python train.py --n_layer=12 --d_model=256 --n_head=8 --n_kv_head=1 --head_dim=32 --d_mlp=1024 --vocab_size=714 --activation="quick_gelu" --norm="layernorm" --norm_place="pre" --norm_eps=1e-05 --positions="rope" --rope_base=500000.0 --rope_fraction=1.0 --qk_norm=false --attn_scale=0.177 --bias="none" --tie_embeddings=true --parallel_block=false --extras=["capped logits"] --init="normal" --init_std_qkv=0.0185 --init_std_o=0.0 --init_std_up=0.0185 --init_std_down=0.0 --optimizer="muon_variant" --lr=0.00887 --lr_mult_qkv=0.4 --lr_mult_o=3.0 --lr_mult_down=1.5 --beta1=0.95 --lr_head=0.0149 --grad_clip=1.0 --warmup_steps=200 --schedule="wsd" --decay_fraction=0.845 --decay_shape="linear" --final_lr_fraction=0.0 --batch_tokens=131072 --seq_len=1024 --doc_mask=false --train_tokens=560100000 --steps=4274 --dataset="wikipedia_en"
MLP neurons of a small language model. Each row is named by its layer, matrix (up: input weights) and neuron, and shows model dimensions 0-127. Each number is 500 + 40 x the weight over its row's rms, rounded and kept within 0 to 999. Numbers have three digits each.
Before each neuron's rows is what it responds to, as a language model described it from the Wikipedia text at the highest values.

Description: Mid-name fragments and separators. Inner word pieces of proper names (Willi-am, Wal-ter, Mich-ig-an), the newline after biography headers, plus " or", list dashes and table separators.
L5.up825:501525501478582516463474479476539490459550539567508392572620498503413447471487478487562428562458520511554458553518439531466535471480515439429536602451498517510471490538479505382459533422510477454512501502504451467518528576560446485581480456577552491444535462482572539498625466488449565492570469522502507493477555498531453482459548465524524483508467455457487549524526509542510427479526

Description: Mid-word continuation pieces. Second or middle pieces of words split into fragments, especially verb endings after a stem (allow-ing, allow-ed, detail-ed, f-il-m, f-am-ily), plus " the" after -ing verbs.
L8.up59:468473484455541513567428446607544550493445478471485569528487456515491446467505498500531495551514466499448484475471528516490488505520493524453471491441531505513515529534479474514524516513461499479524498527468454525499521583430511480505536568379454457532446539593563452506546499549489487586520514522527489523492496538472474522584502516467511463528527503526528465482560475509473516442527

Description: Mid-word pieces and separators. Word-internal fragments that the next token completes, such as St in United States, ly in Billy, en in penguins; also dashes and semicolons in lists and tables.
L5.up782:547455535492496459527506542545492462463433532530442577512512417462507461432567457449527451548491550484510482536495590580525480569460565433541518453452592555485422515524520500463540534532513555496473484566486499537474503576560497481472483463531483535496460498518490485518476497504552469504500405457480474559500489567548523505516540502509587496524523532477556541477464432536514542471507

Description: Word-final name fragments. Last subword piece finishing a split word, mostly a personal first name before a surname, e.g. Pa-ul, Step-hen, Willi-am, Dav-id.
L8.up847:525494530545459474543500500545555560404471562499653529467548482500549464482491460468483494498498435458424490560562516475488550456444456466490545503451518575500454480556529552529510457469523508406512443490514448554437514487513463494429454529517487508485488502558599517495441417475487527519460522490534548431500520455505532486483498441481514538499589509476528494543448519482466496467600

Description: Name-internal word fragments. Short pieces inside multi-part proper names, usually a lone capital starting the next name word (Mont S-ainte, Haute-S-avoie, Ron S-helton) or a mid-word chunk (We-id-ner, Alme-id-a).
L9.up301:468414476508515523466468519506528511532471564467489458494476432461494431464474524495557509468493562505492537510477489509500515427463500461439518543537537530514539501472479517461446453515490519457494430461443489465533529460471490556454478544449499445517487501469430476557436451515495569522462514493476507516516493545573438429447488511445604479526519534457511493548525434511560487504504

Description: Mid-word vowel fragments. Short vowel or vowel-plus-consonant pieces inside a split common word, after its first fragment, such as stud-ied, ret-ir-ed, f-il-m, cont-r-act.
L5.up931:492550500460412493567486452459531437456441526473572426524508487431461563469389493464479528550496484513525478508519595550553565445513513526512495465508542487473523469484490581493484531415454470528415572502433482464529544489459450498472499530497474473501559443478475543496530484482522555460503515548450511496543490557504574488547522482478484544519486546497432527488487536496489482455483

Description: Mid-word subword pieces. Short interior fragments of common words split into several tokens, such as the u in A-u-thority, g in En-g-land, St after United.
L8.up413:533468487488476528509505487504570476394493476596500541472475547494397462525487514526533508531511497501490514467495410542525452501578546468508482450498593457516480426496460551499488472464538451504508517543524513451556545471503578497540475465493559552494508514499458448520529446452456452543528569516499513561559498533461513540485489504495496583458402508450555463541493463416532545527505

Description: Name-ending word pieces. Final or middle subword pieces that complete a split proper name, mostly first names and some places, such as Margar-et, Ern-est, Eugen-e, D-en-ver.
L8.up414:541463470499523421439491473468612482516577477483484440438535526480508502477553514506455485438506534494522484506490550503484529543472519459533534508489549542560491487574492527474486551518557462478494546455507437496493434484437475451560497446486515471469489461566498449447498478463486513520529472556446549488539534502520493457554519495492566466434431541462536430492482505572501507560501

Description: Proper-name final subwords. Final word-piece that completes a split proper noun, mostly first names before a surname, e.g. Dav|id, Willi|am, Ola|f, also places like Connectic|ut.
L9.up319:457526534546519454490528509492469449524491583569523422509495474522497501479472459535526505482441530593475537468428565542488445462470506524488490495470527537504440519458442467517514518455505520528454509515520513472422486487397478517501572573489489513435547537514454555525448580475481510470475524576496495490599483418507493432481436414524488495476527471564511512481447493459502578525598

Description: Mid-word continuation fragments. Subword pieces that continue or finish a word split at an unusual point, e.g. succ-ess, compatib-le, compet-e, whitew-as-hed.
L9.up1017:495476533495501481490523508561496474390489491484552506477454413506475499446515493499519478460492510493483539561536574597489472504476501502524538449500450464479497447500472486499522519486597503464476497560486483504552455543417545514549457581517557460490582514517519565561493523492447418451535541515525525530449422548499495548423528495509510450518456474536421472471444502479460497502511

Description: Word-completing subword pieces. Later pieces of familiar words oddly split into fragments, strongest on "id" in "David", also "pe-op-le", "fri-ed", "nostr-il", "Volle-y".
L5.up61:533537489546470506529482509499533465448503570539564449478500507436520498485502429452471455589501514449496609534418410527517503460495467507564558496455495458551488467501517466466555472441433450482449503469545432497427508472535507546485434511496543511548554502542532573481473467520464518525506486527597473512453494406501517488591542498450536533493460543441469482530502439495535447469525

Description: Mid-word subword fragments. Word-piece tokens inside a word after its first piece, mostly in names and titles, such as Que|b|ec, Don'|t, Te|le|vision, Bill|b|oard.
L5.up604:493507489475493494500562481503422556526532436501499494496550448496481541488630586456425558527550469547488529523518512498444465546514469510456523412486494545441457540538427554573516480522510522437553582486458493598531475458519553476484489493596525413558482529422533473392501478487504542501580481542447519508445583505434486460512480503474512449496525484531511492550453475502512529486538

Description: Name-completing final pieces. Final word pieces, often -y, that complete a name inside a longer proper noun, such as Trac|y, Wood|y, Kenned|y, plus "the" within titles like "Order of the Crown".
L9.up374:408434436526560507460476572545486524527514512521473494465478548504517517477517443522568389491515459566555479492481591527504493452511475426487470510549497469474516482459483480478486500501444462462485526541476444514546393512593521521537472453491510536514468484530506574535362477562488551521483471534519499512504539508526507537441527492530534496538480494453484510555489517481505449503508

Description: Predictable split-word fragments. Early pieces of words split into unusual fragments, whose completion context makes obvious, e.g. Ac-ad-emy, United St-ates, wide r-ange.
L9.up986:502470387509452585495488575468515535472471618479500498515461493501458505479490497426540471430476504501471525467535554430511525485550572515514508413511492575448413428447478538543454512532478470469488487563559563518471521540504408488519453581529521470506485479552489505505498420439446465487517546549476563449573500498564467528489509473481482499492526517480478511455530470518552490459584

Description: Mid-word continuation pieces. Word-piece tokens that continue a word already begun, mostly in proper names, such as Grsche|b|ina, Sanche|z, Stéph|an|ie, Thom|as, plus some digits inside table numbers.
L8.up23:471485541524514499510412498467453565509493558514505473538467531527461599483466531541431510477431461478509519520468521470540481503478452415511525495487517457478521483468477526480547472496493495570582527476497463590461439496523534474447490487542484458379492501471420492535457504531494527509492495626480484450442481480476501462503513565475457539533536434567514501569525498512488523498447